MLP neurons of a small language model. Each row is named by its layer, matrix (down: output weights) and neuron, and shows model dimensions 32-95. Each number is 128 + 32 x the weight over its row's rms, rounded and kept within 0 to 255. A neuron's up and down rows have the sign that makes its largest values positive.
A block is one neuron, or neurons of one layer that tend to fire together. After each block is what it responds to, as a language model described it from the Wikipedia text at the highest values.

L3.down166 [142 139 144  54  91 173 110 205 153 179  98 116 127 151  75 117 104 120 118 103  51 135  77 175 100 114 223  84 113 170 134 105 106 120 127 191  99 117 121 142 136 104  33 112  39 167 124 137 153 131 141  98 134  85 119 155 159 113 146 189  86 152 135  86]
L3.down592 [147 131 147  83  86 154  82 205 129 180 108 102 142 153  95 113 111 134 129 106  80 150  62 164 101 122 203 101  93 197 137 103 131 121 120 189 103 128  99 138 142  96  27  89  24 135 143 128 154 137 123 106 140  75 134 139 147 120 156 212  76 152 147  79]
Word-initial consonant fragments. Word-start tokens of a consonant cluster or digraph split from the rest of the word, such as sh, cl, ph, v (Sh-anghai, cl-ub, v-illage).

L7.down15 [135 158 217 116 147  75 146 106 155 160 167 147  92 110 134 109 124  91 121 103 131  96 141 111  75 109 137 169 128 204 126  52 191 149  70 169 114 140 122 134 123 194 140 152 107 160 138 144  95 108  44 116 171 116 143  84 104 149 142 110  72 159 114 165]
L7.down147 [ 73 135 177 218 147  98 125  84 127 122 126 128  72 108 104 107 147  70 182 118 118 178 101  37  93 141 110 174 123  99 177  83 143 129 108 117 162 124 128 158 129 174 164 120 141 181  72  80 120 121 111 130 198 130 112 121 104  90  88 124 119 130 163 156]
L7.down208 [104 165 196 179 129 119 117  70 157 146 143 176 111 117 133 125 121 117 119 142 134 114 136  97 100 152 129 167 111 134 182  88  62 125 112 135 104 107 120 154 137 149 135 104 156 130  95 161 104 112 137 166 179 150 132 135 134 137 186 110  98 145 123 195]
L7.down406 [ 91 152 147 122 129 100 136  97 142  99 119 168  86 103 101 144 128 130 153 152 187 101 183 116 114 100  64 154 121 161 128  77 102 165 148  90  66 154 118 142 113 113  75 158 178 167 137 140 139 128 115 192 137  94 196 100  58 137  95 145 138 109 183 169]
21st-century year digit. The "0" right after a leading "2" in years like 2021, 2008, 2016, mostly in running dates such as "In 2015".

L3.down399 [ 90 160 138 116  99 155 110 133 148 162  88 102 149 174 152 130 157  80 136  73  94  87 123  81  54 144 139 152 167 138 146 151  96 120 133 125 110 147 144 129 138  86  63  53 141 123  89  69 111 118 137 113 144 117 153 198 103 123 119 205  30 189 154 140]
L3.down613 [135 159 118  29 147 141 121  89 145  99 143 123  96 118  68  93  97 114 189  72  99  84  80 107 153 119 149 150 163  89 109 117 116 153  92  83 160 161 187 159 103 110  61  99 181 114  96  72 111 177 134 114 141 110 111 112 131 124 139 126 184 102 153 109]
Abbreviation and code punctuation. Periods, hyphens, commas or slashes right after initials, abbreviations or code prefixes, as in M.A., Dr., N-AS-8, K-12 and www.; sometimes word-internal pieces like Hamb-ur-g.

L9.down73 [126 114 137 170  46 149  81 153 158 132  96 131 114 147  69 108 116 132 110 170 137  97  83  55 107  94 134 143 155 200  58  93 105 155 133  92 150 130  85  96 157 181 149  82  89 136  82 153 151 154 166 126 131 146 118 125 134 116 104 141 139 131 139 139]
L9.down156 [112 137  85 192 113 156 115 180 134 144  90 153 163 155 124 106 138 163 156 147  87 117 108  80 141 171 120 150 134 138 133 159 132 218 140 146 106 144 155 117  99 132  24 112  63  99 121 100 148 163 151 194 102 159 158  89 146 152 105 121 109 129 116 111]
L9.down308 [141  86  83  98 129 122 114 101 142 166 119 165  45 127 108 106  55 185  35 181 131  78 178 159 119 149 127  94 133 150 142 150  82 168  91 163 150 141  99 199 104 144 160 142 114 109 127 160 157 101 163 166  81 112 188 145 105 115  99 121  68 119  90  98]
L9.down343 [166 226  63 152 180 123 108 132  67  76 128 138 172 122 144 141 158  65 159 159 147 148 145  76 100 169 130 146 150  92 111 138 122 124 163 164  91 103 140  86 141 126  72  89 136 180 114 109 150 110 101  74 105  95 177  78 112 151 132  90 124  48 146 186]
L9.down485 [142 111 107 148  82  92  89 117 140 126 181 154  47 149 135 153 153  45 170 114 112 144 120 162 140 109 150 129 114 162  98 130  88 143 137 126 202 158  97 118 153 116 124  69 138 120 138 137 149  70 106 143 168 163 132 107 157 120 155  83  94 175 192 114]
L9.down528 [118 132 187 156 113 165 160 174 131 122 114 128  58 174 135 111  87 139 136 148 116 118 141  72 103 100 172 116 127 126 157 125 129 151 113 157 178 117  94 156 127 167 194 128 137 149  76 117 102 111 152 104 136  79 133 126 178  95 112  79 141 182 101 112]
L9.down571 [137 166 168 147 180 193 109 151  64 123 176  94 154 149 115 109 101 114  93 164  86  60 112  82 121 131 194 131 112 220 141 152 128 132  99  78 194  63 152 104 161 173 165 165 103 168  81 140 156 174 170 146 124 129 105  82 155 116 169 160 133 140 161 109]
L9.down632 [145 134  76 149  88 161 156 155 150 104 119  82 132 120 194  94  88 161 176 118 149 103 111 118 123  66 122 168 112 113 103 100 170 142 124 168 169 153  80 103 138 142 131 137 153 160 199 111 134  62 105 149 104 155 146 127 122  97 147 121  92 150 154 110]
Word-initial N fragment. Single-letter or short word-start pieces, mainly capital N opening acronyms or names in tables and lists (NCAA, NBA, Norfolk), plus al- (along, always).

L7.down1 [135 124 105 130 153 156  96  58 110 121 148 142 145 158 151 160  98 160  83 123 125 112 184 136  79 135 149  83  74 130 127 177 138 213  99 100 128 140 132 123 123 177 148 169 160 104 108 126 153 145  76 111  63 142  69 177 122 162 159 153 104 154 160 194]
L7.down165 [ 75 150  50  95 145 204 156 151 105  79 133 135 112  85  93 175 156 128 171 168 128 115 133 125 143 121 194 146 128 109 107  67 128 122 128 150 157 138 116  81  85 117 113 157 110 127 140  83 108 165  66 152 174  98 128 100 157  75 157 137 132 120 127 105]
L7.down450 [119 125 129 118 162  85 170 165 102 127 178 142 130 153 134  67 119 101 200 124 137 152 125 147  73 140 139 113 103 163  78 143  84 146 144 154 115 148 133 174 121 124  71 157 168 102 128 156 149 147 137 119  95 106 124 178 104  98 140  82 177 102 152 192]
L7.down583 [139  85  60 117  87 199 178 144 135 150 128 157 111 102  76 116 129 128 126 172 124  69 165 104  85  90 112 139 138 142  98  88 190 104 196 135 122 165 106  97  82 108 155 149 106  73 167  94 109  92  74 115 157 165 122 165 177 147 133 122  93 126 112 103]
Wiki markup line starts. First token on a new line in wiki-style markup, mostly section-heading == or ===, plus list dashes, table pipes and digits in table cells.

L7.down44 [186 106 108 145 124  89 160 160  52 135 127 108  99 147 148 127  93  70 112 128 202  35 129 142 131  61 119 141 144  87  70 132 144  57 165 121 175  73  76 103 137 162 105 154 136 146 134 118 158 139 126 117 188  84 124  71 152 158  95 141 178 112 112 158]
L7.down78 [144 118 175 130 123 138 146 100  98 165 120 125 120 154 157 143 108 136 132 110 163 122 144  66 137  87 142 159  97 138 177  83 189 121 121  60 106 113 100 129 123 106 157 166  99  87 187 118 103 119 154 111 133 131 149  96 117 135  61 164 108 118 135 132]
L7.down512 [133 159 186 128 133  97  89 106 142 158  92 134  98 131 133 121  99 126 113 176 105 102 121  90 145 146 169  89 126 151 193 150 120 186 155 107 131 164  86 145 110  99 148 126 104 169 179  88 122 152 159 152 145 117 121 142 130 173  61 159 145 171 100 122]
L7.down670 [120 131 161  81 111  46 155  76 115 148 159  97 102 130 140 133 168 159  79 134 153  62 184 141 104 127 123 142  71 132 109 115 133 134 119 134 161 120  92  82  96 143 195 145 193 144 156  93 122 136 133  98 125 117  89 191 134 156  75 152 101 170 174 109]
Initial consonant-cluster fragments. Word-start fragments ending in a consonant cluster, mostly Cl/cl, Bl, Pl, Fl, that begin names or words, as in Cl|ooney, Cl|ay, cl|imate.

L3.down442 [130  99 160 117 103 173  78 127 117 117 138 166  71  84 111 117 131 132 111 111 118  72 153 131  87 143  96 127 119 149 180 122 132 154 149 103 146 112 165 120  96  97 142 130 119 121 148 103 191  82 121 162  72 155 121 110 117 142 188 102 129 107 152 104]
L3.down645 [154 118 148  92 150 121  89 156 111 128 165  95 125 133  77 123 144 164 114 132  99  86 117 132 128 164 119 153  78 174 107 119 126 141 141  91 146 156 113 149 126 144 144  81 119 140 152 117 152  79 149 188 119 108  54  96 143  73 129 128 105 151 140 141]
Opening parenthesis after names. Opening parenthesis right after a name, title or value, starting a note such as dates, birth years or season, e.g. Chandra Mohan (24 July, Caleb (season 1), Kapp IL (R).

L9.down9 [160 108 135  69 158 123 124 154 101 241 187 154  70 110 108 151 125  73 123 127 141 144 101 140  75  93 146 161 167  74 119  71 188  93 104 124 136 120 136 131 145 129 133 152 116 105 136  94  83  57 132 136 156 127 111 157  58 167 103 111 124 137  53 113]
L9.down18 [118  99 108 145 130  89 130 131 122 117 185 127 156 113 155  88  66 133 141  89 110  79 136 203 178 174 143 194 127  71 176 122 145 143 126 164 124 116  87  70 101 119 107 151 100 118 140 124 119 120 124  99 194 134  78 120  76 170 112 135 128  76 148 112]
L9.down381 [140 103 114 125 167 111  96 140 139 149 192 143 136  52  68 146 110 120 107 134 124  78 114  87  56  93 105 119 163 172 134  93 136 110 109 107 125 154 107 110  81 170 105 159  69 126  98 126 104 123 125 126  98 142 134 110 143 159 156 141 117 106 106 137]
L9.down405 [146  80 128 122 167  84 117 144 151 129 187 180 141  85 123 163 113 162 119 132 181  55 218  85  57 175 122  83 108 182 164 109 191  45 126 101 153 122 123 128 111 138 124 172 124 148 109 143  53  77 104 160 102 170  99 107 120 184 117  76 165 121 122 156]
L9.down471 [110 136 106 137 153 142  53 108 159 135 160 151 119 141 131 126 190  88 136  73 116  82 130 137 143 171 125 158 199 144 147 108 133 130 151  91 105 108 154  71  77 166  94 124 105 144 120  67 111 115 106 130 144 177 103 128 151 133 112 170  89 153 205 158]
L9.down584 [166 125 123  93 123  75 109 110 120 126 124 163  87  91 121 189 145 128 102 113 170  79 107  78 150 126 116  91 179 112 122 126 112 178  67  68 139 166 148  76 149 102 151 160 104 106 104 135 106 134 117 124 118 113  52 106 153 155 124 104 127 105 154 141]
L9.down616 [134 112 152 101 124 116 122 160 115 145 213 120 166  44 157 137 138 165 121 120 131  53  76 165 125 148 123 145 157 168 167 118 177 124 153 113  89 126 153 129 105 132 146 147 137 135  97  80 113 110 157 170 109  82 125 138 140 156 114 172 116 130  86 126]
L9.down646 [164  92 100 169 112 140  70  82 123  99 135 140 122  88 108  96 126 147  50 159  97 102 157 100 112 112 134 130 113 106 102 129 138 100  68 138 162 107  92 168 139 109 164 130 141  87 124 103 140 155 121 109 157 160 112  96 107 131 107 158 142 148  89  64]
Section and title openers. Tokens opening a new unit of text: == or === heading markers after a paragraph or table break, and opening quotes before titles or terms, e.g. " Bad Guy.

L9.down72 [132 112 170 122  88 139 152  88 170 107 157 165 121 112 129 143  75 171 180  80 150 148 173  95  61 117  94 142 147 116 116 163 112  90 104 161 113 152 168 113 137 138 128  84 133 138  54  98 116 131 113 119 142 113 128  85 146 114 123  96 123 152 137 140]
L9.down87 [166 163 150 165  95 121  97  93 123 104 132 184 159 125 121 145 198 119  80 164 105 108 139 115 141 103 101 134 137 146 131 120 106 112 138 152 169 171 153 116 103  67 118 128 192 196 147  84 120  94 150 122 106 118  77 150 140 199 155 136  82 130 113 137]
L9.down150 [100 136 110 117 135 125 130 154  73  90 137 128 143  94 147 145 119  94 148  96 123 150 129 140 133 160 171  67  93 112 119 108 145 146  88 174 113  89 116 150 157  97 144 165 102  76 169 118 107 209 105  70 134 144 119 112  79 199 125 147 106  81 202 175]
L9.down244 [156 145 100 150 126  93  95 165 124 114 145  85 136  88  78 130 166 167 122  93  92  94 141 135 138  93 162  92 122 133 150 118 126 191 140 137 133  71 183 187 117 126  92  86 128  35 170 144 154 122 151 137 129 110 105 135 136 173 117 156 123 142 142 129]
L9.down319 [ 89 135 122  89  86 175 117 143 132 169 152 129 127  72 111  99 155 151 122 112 126 108 103  83  87 110 132  50 216 124 150 142 160 157 119  67  95 132 220 117 131 100 118  71 139  92  71 151  73 130  87 188 113 170 160 109 133 173 127 147 154 107 111 107]
L9.down551 [ 88 124 156 116 158  95  80  76 107 125 137 166 138 179 146 135 131 187 112 102 132 186  84 148  86 122 137  94 109 155 141 131  93 113 129  97 133 122 102 105 126  64 174 143 176 104 105 147 117 160 146 117 157 110 100 108  99 171 152 108 117 136 216 150]
L9.down566 [122 161 139 138 108 171 162 126 113 173 113 140 126 162 145  98 127 158  67 133 109 149 136  76 130  82 145 127 177 151 137  86 141 163 113  83 107 103 113 141 179  69 123  92 173 131 116 123 144 151 114 112 104 115 127 187 131 144  81 130 119 131 134 132]
L9.down618 [142  92 124 129 131 124 113  83 127  64 143  98 154 124 110 149 119 105 123 103 111  69 111 184 125 121 104 141 149 114 125 100 144 117  47 141 206 174 181  98 143 122  91  49 174 133 122 119 187  99 134  88 132 171 105 107 191 113 126 162 152 137 108 145]
Decimal points in table numbers. Decimal points between digits in numeric tables and statistics, e.g. 26.6, 4.30, 19.1 mi; also slashes, initials' periods, ad/le pieces.

L7.down20 [160 103 138 121 134  91 193 114 166 112 119  99 176  92 126 142  79 110 139  96 139  99 122  81 123 128 144 149 150 121  76 156 112 112 150 184 147  90 128 120  93 151 136 133 126 125  93 129 120  99  92 128  28 102 102 148 140 128 150 160 116 161 135 152]
L7.down159 [115 134 172 159  83  83 170 124 149 116 105 133 143  81 107 155 126  85 106  90 144 111 133  70 102 144 169 128 122  99  72 143 148 149 157 191 158  67 121 122 151 150 167 118 147 102 111 145 137 141 125 146  43 133 102 131  85 148 148 181  66 169 122 114]
L7.down393 [180  74 127 106 181 145 143 137 147 166  80  73 190  64 139 144 104 152 131 134  94 174  89 133  70 122 122 220 119 138 149 133  81 105 117 136 126 131  39 153 130 125 123 149  83  65 125 126  84 121  97 158 182 122 179 124  68 117 153 122 125  89 105 124]
L7.down623 [109 112 137  92 131 110 160 161 109 164 158  87 144  95 111 157 141 117 148 126 149  42 120  97  94 130 100 103 146 153  65 100  78 164 137 118 140 141 109 164 122 156 105  98 147 162 149 160  84 129 169 126  88 163 104 198 122 138 122 138 133 163 159 135]
Word-initial "Ch" piece. The opening "Ch" piece of capitalized words and names, often after a table bar or in lists, e.g. China, Christmas, Championship; weaker for other opening fragments (Dec, Ar, Mac).

L7.down249 [140  73  53 190 159 105 133 161 153 145  90 157 115 179 118 170 114  63 137 133 137 103  58 130 124 108 124  95 108 142 131 134 115 130 174  92 141 158 179 124 129 122 155  93 103  95 103  55 162 140 140  98  92  72 120  72 131  85 162 169 108 132 101 138]
L7.down445 [168 150 127  33  90  75  91 139 152 107  82  87 179 141 126 162 111 127 143  91 112 114 115 219 136 122 141 115 185 138 153 142 129 162 144 129 117 134 125 132 109 134  97 129 141 122 149  92 102  93  77 148 109  85 166 163  96 136  97 179  69 139 156 150]
L7.down561 [ 92 157 136 113 161 130 151 157 136 113  59 111  82 172 140 133 146  97 149 219  88  83 153 173 156  92  80 137 151 165 149 162 152 127  79 174 144 109 162 154  93 158  93 142 195  97 176 174 134 120 146 132 115 151 136  74 126  71 160 136 140  96 144 149]
L7.down582 [132 120  72 119 118 185 159 208 106 186  65 153 100 175 128 142 131  87  83 105 112 137  95 175 120  88 115 119  54 158 169 148 110  89 175 114  91  47 116  76 160 134 119  87  95 100 157 114 133 109 120  60 112 101 152 117 112 121 136 162  92 104  90 152]
Table row-start cells. First cell of a new row in Wikipedia wiki tables, mostly a row number or year digit, such as 5., 10., 2008.

L9.down184 [165 144 136 123 115 155 113 157 110  96 104  95 109 132 129 111 144 104 131  75 166 165 160  69  96 169 148 150  72 118 119 158  88 128 146 107 100 104 218 136 109 118 147 124 205 133  54 179  89 131 111 126 140 118 152  71  96 115  82 127  95 121 153 100]
L9.down210 [162 142 166 101 103 169 204 219  72  99 168 122 135 115 145 150 155 169 162 200  97 209  87 159 106 146 118 115 120  95 128 148  78  92 123 101 125 126 101 104 101  89  95 167 142 136  96 138 144 117  79 190 125 147 150 202 119 152  91 166 130 101 127 126]
L9.down287 [135 124 156 167 118 146  95 153 112 118 167 106 151 109 134  82 116 136 219  46 128 141  70 151 106 177 139  87  89 173 130  97 149 129 152 135 122 142 178 189 115 133 111 108 103 180 113 141 126 155 186 148 106 140  87 171 170 111 191 229 171 115 154 166]
L9.down297 [137 105 130 132 129 142 124 148 120 157 173 148 130  87 149 144 116 145 150 102 181  60  99 149  84 137 129 155 106 146 168 113  98 110 113  87 165 117  80 120 113 130 133 157 105 144  96 142 113 139 126 124 139  86 124  94  83 144 115 139 178 125 161 132]
L9.down316 [132 114 146 132 138 122 156 134 115 120 255 140 119  47 140 133 140 147 125 109 114  60 103 137 129 190 118 109 148 123 202 119 175 128 136  85 133 116 120 132  86 129 147 144 127 138 102 120 130 133 141  91 122 115  99 132 134 157 113 182 154 141 139 170]
L9.down436 [169 168 114 108 172 143  96 146 117 108 187 158  94 118  72  93 127 126 115 108 168 104 139  82  86 118 173 164 128 116 101 156 165 133 107 162 144 154 155 136 174  96 184  91 116  97 144 122 142 188 132 137  95 149 161 128 135 145 113  85 118 122 117 133]
L9.down526 [147 143 104  92 163 161 138 172 102 138 133 117 112 135 113 234 148  56 120 125  81 118 111 184 108 117  98 141 106 170 132 126 119 155 153 112 110 149 137  47 116 160 115 146 119  93 130 118  86 143 118 120  71 112  86 104  93 137 146  94 151 210 127 141]
L9.down569 [108 125 134 162  94 156 143  91 121 139  97 109 137  98 112 106 133 105  95 116 134  87 145 160 138 108  92  94 170 113 155 121 169 156 141 161 107 134 104 138 164 168 181  87  68  68 165 124 124 164 107 136 144 124 202  56 148  99 110  98 159  41  71  99]
Opening parenthesis after names. Opening parenthesis or space right after a complete name, title or date, introducing years, publishers or abbreviations, such as "Act 1954 (" and "Hockey League (".

L3.down151 [151 124 138  87  83 179 115 208 202 176 100 111 125 142  66 104 115 103 146  98  56 115  96 168 107  71 233 135  84 221 127 104  97 117 103 168 106 112  87 124 160 124  53 132  48 160 144 141 123 106 108  83 114 112 113 142 173 146 145 180 113 145 102  88]
L3.down478 [144 138 166  69  80 148  81 170 119 169 111 114 103 164  89 145  98 104 113 111  66 107  82 173 125 113 215 110 112 181 139 118 106 145 126 167  90 116 101 140 130  89  35 108  14 173 139 108 155 118 129  89 145  96 134 158 159 116 126 182  36 145 148 118]
Word-initial consonant fragments. Short consonant pieces (sh, cl, h, bl, st) that begin a word split into several tokens, e.g. sh-ortages, cl-ub, h-ousing.

L9.down40 [158 126 127 121  65 128 141 155 109 115 152 122 108  71 100 171 142 108 138  63 180 119 163 134 114  84 113 125 118  85 105 158  71  87 150 152 138 103 151 139 114 116 122 196  89 102 141 103 137  94 186 122 118 103 142 168 104 123 138 127  73 125 114 195]
L9.down43 [153  90 178 152  86 110 130 195 175 151 188 173 135 141 134 120 137 149 168 130 171 108 104 110 166 123 122  87 119 178 190  96 139  87 160 132 128 104 130 130 171  88 116 173 145 146 131 201  68  62 123 124 105 127  58 164  75  99 148 133 150 119 157 114]
L9.down257 [179  90 172 114 158  90  41 103 128  74 121 111 142 108 184 163 206  85 129  57 135  84 171 103  89 172 131 111 154 111 163 122 116 170 188  99 160 175 163 151 146  93  75 100 133 134 150 169  87 129 117 144 124  80 131 179 168 135 102 122 123 123 154 103]
L9.down277 [154 167 171 122  98 148 167 159  67  99 133 173 137 116 126 149 120 107  76 127 215 133 116 170  98 140 114  99  54 118 169 182 138 153 130  92 128 107  86 182  90 154 120 130 105 110 160  69 157 140 117  43 189  55 192 101 150 152 115 117 103 125 157 116]
L9.down433 [150 107  46 131 117 125 149 134 103  72 104 150 105 148 162 164 144  75 150 172  77 105  34 111 176  69 115 147  57 103 129 132 159 132 123 126 156 137 100 194 112 137  96 158 122 139 165  95 106 133 159 121 133 114 108  83  58 101 171 159 116 124 161 145]
L9.down519 [122  90 205 103 121 115 143 111 130 122 128 144 111 102 107  73  88  84  76 153 125 153 144 100 143 112  83  89  91 124 125 130  54 105 103  83 112 202 135 184 142 144 103  76 154 142 193  92 116 141 152 103 183  86 174 113 137  97 116 130 148 151 146 161]
L9.down539 [168 197 115 152 138 161 112 149 158 138 188  99 130 137 175 109 107 117 119 111 194 124 143  42 119 124 123  95 157 147 112 113 102 126 119 115 166 120 121 110 106 137 128 151  82 151 129 165  93 155 184 128 108 119 153 147  96 129 101 110  72 180 182 107]
L9.down620 [165  86 132  68 121 151  38 162 135  77  88 138 124 110 166  66 132  95  80 129 131 204  81  90 135  62 194 117 106 111  91  84 131 144 114 121 151 221 106 146  82 141 137 148  97  81 135 158  95 167 143 145 172  92 140 153 126 126 142 144 116  77 139 150]
Mid-word fragments, table numbers. Short mid-word pieces, especially "ar" after ch/Ch (character, charge, Charles) or "an" (exchange, panel), and digits or periods closing wiki-table cells just before "|".

L3.down553 [110 103  75 135 189 108  96 141  97 122 125 104  94 131 141 149  95 114 147 150 131 146  95  92  83  76 179  94  79 147 146 179  75 144 126 137 134 100 143 109 162 129 153 124 163 149 100 149 128 103  73 216 161 148 105 136 157 156 122 195 107 107  89 144]
L3.down643 [101 158 151 106 125 138 135 112 103 159  92 160 178 139 208 132 159 126 107 134 133 136 105 141  97 156 115 164  64 122 102 139  95 165 131 174 125 152 162 108 108  82 170 134 189 119  81  84  90 132 155 122 178 163 152 139 121 107 130 148 154 130 180 155]
Mid-word fragments after g. Short letter fragments in the second slot of a word split into pieces, especially u after g (g-u-itar, g-u-ilty), plus b-r-and, Ch-rist-mas.

L9.down93 [127 117  86  84 113 156  58 130 181 138 112  72 106  85 122 140 162  74 115  95 128 104 140 200 134 122 110 169  99  89  84  96 139 107 134 140  84  73 103 155 165 140  97 103 133  59 177  86 124 144 154 134 129 113 101 100 127 156 147 139 110 139 124 124]
L9.down101 [162 151  97 162  95 169 171 118 101 147  72  46 143 110 150 122 170 156 129 122 140  49 110  77 111  66 112 111  88 102 115 157 138 103 150 118 143 124 145  74 113 123 142 139 133 148 159 109  74 146 122 125 110 104 109 145  96 102 161 112 132 156 148 125]
L9.down258 [115  86 123  99 135  93 109 145 137 137 110  60 183 156 103 131 142 137 154 129 160 139  59  98 120  81 117 118  87  81 120 122 129 101  92 169  74 115 144  87 129 123  54 129 107 104 140 139 119 180 100  82 119  87 114 134 110  91 198 132 148  81 128 144]
L9.down328 [129 161  86 160  70 138 131 111 125 134 162  94 133 170 112 104 157 151 137 126 169 161 127 128 135 120 132 153 181 122 158 126 120 162  71 177 143  98 162 126 136 143 143 157 171 132 121 113 173 124 114 129 145 110 126 155 179 128 142 156 135 142  86 100]
L9.down335 [147 136  72 146  74 127 113  90 153 184  99 143  51 124 107 105 161 154  89 122 119 140 104  81 128 128 141 178  95 171 147 100 144 158 165 141 145  85 162 132 107 145 137 169 121 115 139 102 105 101 121  98 128 114 164 101  92 121 173 144 128 141  75 120]
L9.down554 [110 171  45 141 124  98  86 141  98 165 108 149 131  95 112 157 116 108 117 127 140 182 133 155 108  77 140 148  78 168 128 168  47 128 122 134 121 176  54 152 154 153 122 150 161 148 124 165  72  98  83 127 134 114 172 114 149  79 158  93 143 113 143 133]
L9.down612 [131 148 165 136 145 114 116 157 133 127 141 148 155  78 159 125 149 108 177  98 158 116 103  50 116 139 153  77 122 119 176 138 160 115  85 170 103 140 120 182 179  98 140 140 142  74 109  84  61  96 109 134 135  69  51  94  92 126 170 160 187 163  42 134]
L9.down629 [ 99 129  95 126  77 109 153 123  73 112 167 136 155  84 127 149 125 107 129 159 138 121 181 158 138 125 144 153 118 140 155 105 118 197 107 108 140 104 141 112 122  78 138 118 133 173 117 157 120  98 145 169 100 137 191 137 151  97  92 185 144 170 172 106]
Word-start fragments and table separators. Short first word-pieces beginning a split word (th-, ch-, h-, k-) such as th-ird, ch-ose, h-omeowner, plus table pipes and list-item dashes.

L3.down238 [ 81 112 183 127 167 191  98 146 129 163 101 159  96 230 153  92 114 137 202 131 124 101 137 126  68 108 223  68 126 170 216 174  90 154  96 134 116 102  87 154 153 136 113 148 138 120 110 107 152  86 132 110 155 110 172 145 119 162 150  78 161 129 125  88]
L3.down400 [134 145 115 110 136 163 128 152 127 156  92 152 107 163  82 120 121 133 178 113  86 118 101 102  83 139 175 126 126 119 163 130  81 118 105 101 180  61  89 131 173 129 138 133 200  80  92 132 188 101 128  88  76 148 175  88 127 147 135 118 127 121 127 132]
Word-opening syllable fragments. Short syllable pieces, mostly al/Al (also im, or, acc, Col), that open or split a longer word, as in Malayalam, Almaty, although.

L7.down215 [128 112 133 150 145 141  96 136 155 194 106 137 121  73  95 199 120 164 161 137  96 127 138 161  98 106 141 151  88 161 123  94 107 121 183 135 130 103 176 132 127 123 140 119 141 166 100 120  66  62 102 133  97 107 158 170 164 101 113 199 161 181 118 144]
L7.down286 [152 142 123 219 126 139 106 130  97  93 124  66 156 169 160 138  93  90  89 149 140  95 180 157 133  97 130 168 112  78  84 116 127 172  68 131 152 149 107 123 112 189 137 137 175 128  90 104 153  80  73 123 110 116 141 161 176 129 148 126 115 137 123 138]
L7.down650 [ 58 130  90 165 137 142 137 140 135 114 125 134 137  91 106 154 175 131 114 167 153 150  86 198 115 157 131  88 162 145 122 174 109 155 103  89 104 112  88 170 105  79  96 129  66 101 115  81 183 182 133 147  86 122 165 204 113 170 178 156  99 125 159 102]
L7.down697 [ 85 110  87 127 118  70 103  87 189 112 166  98 107 129  98  83 101 163  84 132 183 123  89 176 138 128 121 192 125 151 161 169  74 120  85 114 113 109 138 112 141  75 167 146 125 153 106 165 130  82 103 118 132 138  85 154 144 105 140 120 163 167 105 116]
List dashes and digits. Line-initial list hyphens after headings or infobox titles (e.g. "- Authority:", "- 18 September"), middle digits inside years, coordinates and route numbers (20|0|0, 19|9|0, Hwy. 2|9|2), and hyphens in compounds like All-State.

L9.down3 [131 112 136 156 183 187 134 125 103 133 142 129 115 168 140 125 181 120 147  86 134  90 100 120 169 134  86 185 128 141 122  91 114 100 133 166  58 137  79 155 171 101 147  94  80 157 118 135 140 115 113 159 162  92 138 147 138 169 140 218 136  86 111  49]
L9.down50 [ 91 156 134 156  96 137 162 134  91 119  67 127 131 158 139  86 139 128 114 158 117  73  89 112 156 137 120 184 144 117 152 103 210 102 150 143 139 100 123 118  91 139  96 134 116 167 111 152 121 136 109  94 131 176 101 116 120 141 144 167 141 188 116 185]
L9.down379 [173 126 156 137 142 128  92 110 155  92 161 106 136 164  94 171  85 149  89 136 128  63 153  84 101 111 114 131  58  83 103  39 137 122 100 154 147 100 109 105 142 157  35  88 105 131 164 104 118 138  90 123 178  56 117 143 140 158 138 157 105 147  91 131]
L9.down397 [167 126  93 219  83  93 119 140 119  83 119 116 134 122 108 125 123 117  97 188 158 108 145 139 202 143 149 134 109 192 118  80 120 119 129 138 112 162  81 103 110 151  73 104 106 191 169 123 117 109 158  88 174 145 126  92 128 153 157 182 120 142  79 114]
L9.down550 [ 98 111 112 140 159 122 155 132 127 149 142  74 104 130  92  82 143 107 161 159 128 114 109 148 132 130 145  97 127 150 153 126  64 153 158 152  83  71  94 202 160 105 138 164 119 139 109 124 103  76 155  91 159 123 141 101 148  85 175 156 142 108 107 150]
L9.down592 [165 127 104 163 174  28  83 115 140 150  91  98 111 141  98 156 115  85 121 185 137 139  67 107 166 168 142 147 113 130 149  94 112 165 109 155  95 104 117 135  98  87 129 106 193 158 182 133 105 131 133 102 158 124 143  71 132 117  58 191 183  51 140 111]
L9.down662 [121 141 163 154 108 147 145 165 101 138 106 107 148 137 110 130 140 116  84 157 143  18 106 112 140 143  96 154 137 151  87 130 151 142  90 135 118 117 120 117 119 115 110 118  97 138 144 125 145 130 119 114 144 108 123 104 139 140 142 255 156 139 132 137]
L9.down677 [ 20 138 140 170  83 143 199 106 103 122 132 167 107 164 120 151 163 131 126 160 115 129 150 125 110 141 134 164 115  99 147 100 128 118 164  79 152 165 161 139 104 110 131 127 115 158 204  90 183 157 158 112 126 101 125 176 141  88  90  56 121 141 137 148]
Word-opening consonant fragments. First one- or two-letter consonant pieces of a split word, mostly St/st and the h after C, e.g. St|ewarton, C|h|andra, st|ationed, b|oth.

L3.down269 [121 174 139  64 156 191 121 158 112 167 150 160 134 127 103 112  80 174 112 196  93 131 127 123 109  70 123 123 100 147  97 113  89 104  96 135 153 129  81 170 102 125 103 171 101 161  93 171  78  86 138 174 115 145 134 119  93 176 131 139 123 124 168 111]
L3.down506 [172 140 132  98 168 121 133  83 149 154 182 110 185 128  74 189 125 169 109 134 117 102 136  96  68 148 154 153 130 157 160 134 133 111 158 131 144  93 101 137  79 136  98 191  94 180  95 138 125 108 110 178  93  83 164 132 130 156 157  79 113 102 163 138]
Wiki section and row starts. Opening == or === of a new section heading after a blank line, as in ==Episodes== and ===Europe===, plus leading | starting a new table row.